{"n_head": 4, "rope_fraction": 1.0, "init_std_o": 0.00545, "init_mimetic": 0.5, "grad_clip": 1.0, "batch_tokens": 65536, "doc_mask": true, "train_tokens": 558000000, "dataset": "wikipedia_en"}
MLP neurons of a small language model. Each row is named by its layer, matrix (gate and up: input weights; down: output weights) and neuron, and shows model dimensions 112-207. Each number is 128 + 24 x the weight over its row's rms, rounded and kept within 0 to 255. A neuron's up and down rows have the sign that makes its largest values positive.
A block is one neuron, or neurons of one layer that tend to fire together. After each block is what it responds to, as a language model described it from the Wikipedia text at the highest values.

L3.gate336 [126  81  94 120 160 179 153 143 142 130 113 145 143 181  78 124  78 120 110 104 164 121 144 128 122  67 148 161  98 146 132 133 151  97 139 156  92 127 129 140 117 141 104 133 106 144 132 115 153 124 118  70 124  90 106 101 149 123 121 122  92 106  93 135 130 166 118 140 116 193 140 113 138 140 147  97 100 131 136 138 148 129 152 134 174 156 131  89 137 129 131 116  93 126 137 102]
L3.up336 [153 153 153  88 167 125 133 129 137 113 117 128 144 154 100 120 170 135 123 154 188 148 121 140 123 163 143 121  98 106 121 142 132 161 143 153 121 151 137 141 151 111 118 113 101 202 104 104 111  90 111  99 162 118 118 128  87 119  85 142 100 147 128 155 147 130 106 122 105 117 143  95 130 139 110 111 139 119 119  78 103 116 124 106 120 127 147 136 136 141 128 121 138  66 120 106]
L3.down336 [115 117 118 165 112 106 105 132 119 142 135 122 189 157 142 133 106 154 159 123  99 139 133 128 119 126 131 113 121 114  62 142  96 141  61 141 109 137 136 108 153 157 119 109 118 124 121 160 136 130 139 106 111  90 150  87 128 109 131 139 104 135 101 129 146 123  93 135 153 146 153  95 131 106 113 111 150 123 139 136 158 162 141  95 130  95 105 147 133 148 182 112 185 153 141 174]
L3.gate343 [143 142  72 127 112 169 119 160  90 138 128 121 146 105 167 154 133 137 128  97 146 150  91 131 146 118 120 111  69 139  98 102 128 138 131 147 111 111 117 155 137 138 145 126  95 146 103 118  81 117 106 104 100 158 158 129 112  81 100 111 106 126 102 113 115 139 171 112 109 149 149  80 145 131 155 101 182 157 156 114  98 117 101 122 111 157 115 140 118 133 126 152 158 139 121 117]
L3.up343 [136 115 149 145  78 120 129  87 161 164 155 116 153 133 129 108  50 104 146 130 159 146 135 123 156 109 142 140 120 104 114 130 158 140  94 118 154 115  79 130 147 129 106 125 153  98 160 146 147  90 135 132 153 115 129 187 151 124 149 114 123 148 103 150 123 130 127 118 127 143 135 132 143 146 130 123  96 121 155 115 128 124 139 154 107 159 139  90 147 129 158  98 116 157  98 141]
L3.down343 [130 123 134 130 133 136 137 137 145 126 133 159  94  94 112 152 156 156 129 162 127 133  74 142 128 136  82 119 123 113 163 117 111 138 151 106 132 123 135 134 145 149 138 119 129 147  77 101  88 118 113 152 122 147 119  78 152 110 108 110 123  92 129 145 166 151 150 112 130 138 153 172 110 169  82  76 126 127 136 128  78 110  92 139 109 138 164 184 153  97 149 115 136 148 139 108]
L3.gate475 [150 126 123 134 137 115 138 109 118  78 161 123 132 119 145 162 153 128  49 112  57 115 164 128 105 103  36 140  87  76 143  83 155 120 107 156 116 133 125 144 160 132 110 159 156 118 132  93 139 116 120 161 118 138 129 152 172 119 164 152 138 118 146 170  99 162 118 108 175 108 151 141 151 146 165 173 132  78  84 134 116  95 145 114 122 125 142 100 133 129 126 135 103  98 137 126]
L3.up475 [164 137 135 134 139 140 105 108 169 174 135 120 154 112 108 172 105  90 120 135 127 122 150 154 126 144 148 117 164 141 125  89 146 121 103 146  84 106 114  77 115 154 135 116 173  89 138 155 113 149 120 113 127 149 150 126 109 106 123 152 115 161 127 122 125 115 152 116 167 118  98 140  96  89 102 119 127 125 113 131 126 109 128 129 141 127  99 166  98 154 129  78  94 105 158 149]
L3.down475 [102 112 132 141 112 122 142 158 104 143 124 127  98 133  91  74 166 148 117 112 131 126 127 194 145 119 170 107 153 101  86 113 110 134 142 155 184 133 131 103  90  84 105 149 129 171 134  92 139 124  84 139 113 123  89 101 134 182 153 128 104 110 180 158  92 150 141 132 154 141  81 162 103 119 109 141 110 136 115 160 117  92 121 112 138 166 102 128 109 143 176  98 150 128 103 152]
L3.gate662 [106 142 123 116 131 114 149 151 106 140 119 123 140 129 156 143 115 144 118 154 147 121 131 141  73 104 126 149 123 159 122 140 131 136 105 148 108 131 151 115 116 125 113 135 138 146 142  88 119 117 136 140 118 141 160 105  92 146 122 121 109 116  85  86 136 122 126  95 130 160 138 122 135 114 145 122 166 145 129 128 118  74  98 182 137 138 143 121 132 146 122  78 140 124 128 173]
L3.up662 [142  71 140 162 153 112 100 138 112 103 129 129 158 134 114 177 130 133 141 106 138 126 140 132 101 100  90 145 155 143 135 148 154  90 137 155 120 165 128 138 147 123  91 149 119 129 135 172  88 130 108 162 128 136 131 131 100  88 148 102 130 164  99 151 106 106 112  66 115 133 113 127 142 106 149 101 132 160 152 150 127 115 118 142 144 127 142 132 129  96 120 146 104 164 135 150]
L3.down662 [117 140 111 114 164 134 181 109 117 136 106 141 128  99 142 133 161 133  86 126 130 116 149 138 151 153  87 136  86 148 110 141  99 106 159 118 144 116 124 162 171 149 129  67 122 121 141  79 139 135 154  89 103 133 124 126 124 102 144 136  95 105 118 172 133 106 150 145 114 125 101 170 132 161  80 115 124 141 134 108 157 108 116 107 140 129 132 128 124 127 137 105 174 149 114 130]
Word-internal fragments that continue a split word, most strongly "and" in brand, Brandon, Brandenburg, band, standings, and also "y" in oxygen, denying, "ess" in progress.

L7.gate230 [136 166 135 118 119 110 133 132 128 107 122 126 138 103 156 126 143 171 105 115 133 144 142 143 123 124  56 108 137  96 113 116 132 159 160 146 161 121 116 125 159 161 129 114 131  96 135 161 129 113 149 144 136 132 128  95 100 120 144 132 125 172  95 144 152 123 147 141 138  95 110 139 141 161 112  72 135  95 132 139 156 117 118 126 124 110 122 109 125 129 148  80 173 122 123  85]
L7.up230 [139 121 115 126 130 156 159 104 108 176 108 120 150  76 145 125 131 137 101 135 114 102 105  96 105 124 108 113 155  95 124 111  61 169 123 114  92 145 102 146 157 129  97 150 153 108 148 143 145 169 109 163 162 179 116 156 150 138 146 136 141  53  94 113 163 118 157 141 175 139 136 121 118 118 133 119 138 128 148 165 139 119 121 129 160 111 138 109 115  99 125 125 117 143  96 120]
L7.down230 [165 149 130 131  58 146  78  92 117 132  92 153 135  88 131 105 156 126 167 129 102 126 126 132 168 121 140 149 125 109 111  76 163 136 103 151 160 127 121 124 105 130 134 125 145 135 104 101 115 145 116 161 156 151 181 137 131 114 124  95 150 162 180 106 144 120 186  69 141  99 117 124 115  77  87  91 156 158 118 120 115 178 110 110 115 168 101 122 100 119 111 119 124 110 119 114]
Closing parentheses ending a name's disambiguator or birth date in biography leads, as in "(born 1991) is a"; also commas after names and final word pieces like vill-age, cl-ub.

L3.gate27 [141 111 142 117 171 124 135 114 147 103 100 118 143 117 122 115 129  85 149 150 145 128  95 104 100 129 114 151 145 190 113 113 116  74 118  93 120 142 110  95 125 138 132 132  88  86 115 135 149 126 118 113 101 138 115 128 156 126 159 137 120 105 145 157  80 146 149 128 128 106 134 122 154 167  75 112 123  73 147 101  99 122 154 134 103  95 109 105 180 151 144 131 102 163 163 151]
L3.up27 [112 171 110 137  91 151 155 139 138 114 124 120 167 115 105 148 144 192 118 101 170 128 128 162  96 146 118 126 139 124 142 135 103 164 118 125  76 133  96 154 121 129  99 174 137 158 100 117 119 141 157 122 134 135 121 137 105 124 141 139 111 136 172 102 118 124 111 111 157 132 152 141  88 101 117 103 130 128 126  93 122 152 145  97 109 140  97 134 117 155 133 135 166 125 103 154]
L3.down27 [125 125 128 122 104 141  70 116 131 144 136 137 103 113 138 130 168 152 140 113 164 107  90 128 120 118  95 129 132 145 121 154 146 149 132 119  94 129 137 147  91 160  99 123 130 133 147 114 105 149 101 151  91 167 105 125 128  90 138 115  72 103 135 128 109 143 135 117 119 117 102 145 145 103 140 143 140 146 155 103 145 142 133 151 144 120 113 141 145 160 187 138 112 127 134 146]
L3.gate35 [150  96 125 152 125 143 118 151 147 118 159  74 139 109 126 147 136 100 142 194 133 127 132 124 155 121 141 143 118 124  88 121  97 106  84 149 145 156 140 124 146 134 162 109 186 102 117  70  84 132  94 148 163  82  75  86 155  87 133 124 128 138 149 170 130 135 142 150 126 189  86 133 132 157 114 136 144 101 128 126 112 141 125 129 127 138 125 157 135 110 138 139 146 118 125 121]
L3.up35 [122 173  52 153 141  80 102 143 135 115 139 112 131 120  97  94 142  95 124 137 120 144 146 138  82 122 139 141 146 135 154 152 131 117 140 160 125 122 123 108  86 130 114 135 144 149 158 127 120 133 101 157 113  95 137 141 125 163  88 177 142 148 114 177 157 134 163 138 138 111 113 109 160 122 142 148 119  98  72 107 172 156 137 125 121 125 109 116 145 144 126 118 153 131 108  80]
L3.down35 [146  85 153 140  90 153 131 144 153 127 102  96 140 135  90 177 113 135 180 122 151 128 121 103 156 110 116 157 137 133 106 109 102 122 109 129 117 120 152 151 126 142 117 120 137 129 133 101 114 134 106 141 161 136 152 109 154 115 138 119 140 114 174 106 114 136 153 144 102 167 136 140  98 153  88 151 189 150 141 132  71 162 103 113  93 129 149 123 160  92 171 122 120 126 144 120]
L3.gate741 [163 124 103 125 135 108 128 115 119 175 138 112 110 151 126 174 124 147 157 119 178 143 112 128 131 128 141 130 110 134 161 150 115 149 149 104 148  75 102 138 137 149 131  96 182 115 111 144 108 114  97 137 135 126 150 132 117 131  82 122 117 129 135 148 168 149 148 117 151 169 104  93 127 154  61 125 169 174 135 134 140 113 102 139 156 108 108 162 103 122 130 126  78 146 144  96]
L3.up741 [143 127 126  86 145  86  96 119 146 118 137 102 107 102 129 130 132 144 124 104 133  99 150 154 165 139 111 140 151 134  99 135 111 135 118 177 148 170 108 118 166 151 100 166  97 124 128 122 163 104 134 174 128 121 144 130 174 121 136 122 102  70 131 127 132 137 170 163 156 102  98  81 136 115 117 152 129 146 142 131 123 144 156  90  95 143 116  64 128 140 127 132 113 137  78 153]
L3.down741 [109 118  98 154 152 105  95 111  93  78 135  59 146  84 131 151 137 130 165 123  85 123 132 106 160 127  75 119 142 130  92 112 116 105 147 134 117 104 120 148 105 137 152  80 133 144 133  98 141 147 131 100  95 166 122  80  98 111 114 120 129 155 133 145 132 124 129 113 121 118 181 164 152 114 103 147 152 100 135 127 159 139 156 162 137 153  75 161 170 125 146 112 149 130 139 129]
L3.gate787 [119 137  86 147 117 116 108 131 145 160 165 110 101 188  99 141 195  94  94 150 112 138 147 126 119 146 102 143 163 129 167 141 112  92 107 120 133 121 138 114 106 119 160 125 181 104 112 101 139 105 172 146 137 135 121 119 158 167 135  77 118 161 137 134  93 121 154 129 133 120 172 139  93 152 122 117 146 171 107 111  79  79 106 150  96 114 111 106 147  73 122 128 187 127 133 122]
L3.up787 [117 127 184 109  92 138 131 151  90 126 114 115 129  88  76 134 144 161 133  75 108  98 145 109 121 153 114 122 103 135 146 125 137 125 114 129 139 108 139  89 122 146 100 155  98  90 110 123 151 131 170 115  95 107 116  88 149 108 119 168 136 118 104 105 125 142 104 112  94 180 120 146 131 150  86 144 154 132 169 173  90 167 153 143 172 127 114 145 132 117 133 108 141 117 105 118]
L3.down787 [126 141 100 160 127 130 133 150 123 178 107 181 132 123 162 150 152 136 105 126 122 147  75 146 124 146 124 143 118 116 116  92 124 163 135 126 109 153 106 120 112 118  83 131 162 126 152 118 134 133 111 109 107 131 161 128  85 130 108 120  98 126 134 189 110 107 154 119 127 150 123 147 146  98  86 114 105 118 153 159 147  92 177 170 163 125 111 165 108 141 144 118  69 140 174 143]
Final word or piece of a multiword organization or category name, especially sports entities such as Premier League, Bayi Football Team, Asian Championships, plus company, School, group.

L7.gate891 [144 162 105 137 131 119 170 143  94 136 105 100 135 140 111 113 108 108 137 166 147 120 126 133 135  73 124 102 190 113 117 145 127 130 124 117  80 118 106 158 140 160 140 152 149 149 118 110 114 134 160 123 128  95 127  81 173 136 216 116  94 122 156 123  78  95 106  86 117 134 116 157 113 159 102  97 125 111 200 167  81 146 136 106  95 126  73 144  70 137 155 115 140 159 125 116]
L7.up891 [154 151 157  98 122 122 157  88 146 147 140 123 101  93 154 150 165 134 151 106 131 152 137 124 138 114  86 128 139 124 140 129  77 118 111 133 189 108 122 129 144 152 149 152 159 112 146 140 130 129 110 122 154 133 176 163 153 149 168 131 108 115 127 173  78 116 153 127 133 167 116 163 154 109 101 118  94 134 102 126 115 136  98 144 151 142 125 113  78 150 132 116 149  88 101 115]
L7.down891 [152 130 163 124 137 163  94  74 122 168 129 111 104 139 101 112 144 147 123 109 140 161 138 114 168 155 138 124 140 123 142 126 157 103 154 145  90 136 121 151 148 113 113 129 106 133 147 174 106 103 122 123 143 126  94  99 140 105 152 124 132 134 122  81 146 135  89  83 155 120 152 117 104 117  80 131 119 147 104 156  80 153 125 117 115 137  94 135 110  71 148 138 154 137 117 155]
Final token that completes a multi-word name or noun phrase, mainly facility and institution types: Stadium, High School, Station, Club, Field, Cemetery. It also fires on word-final plural endings such as shows, films, storms.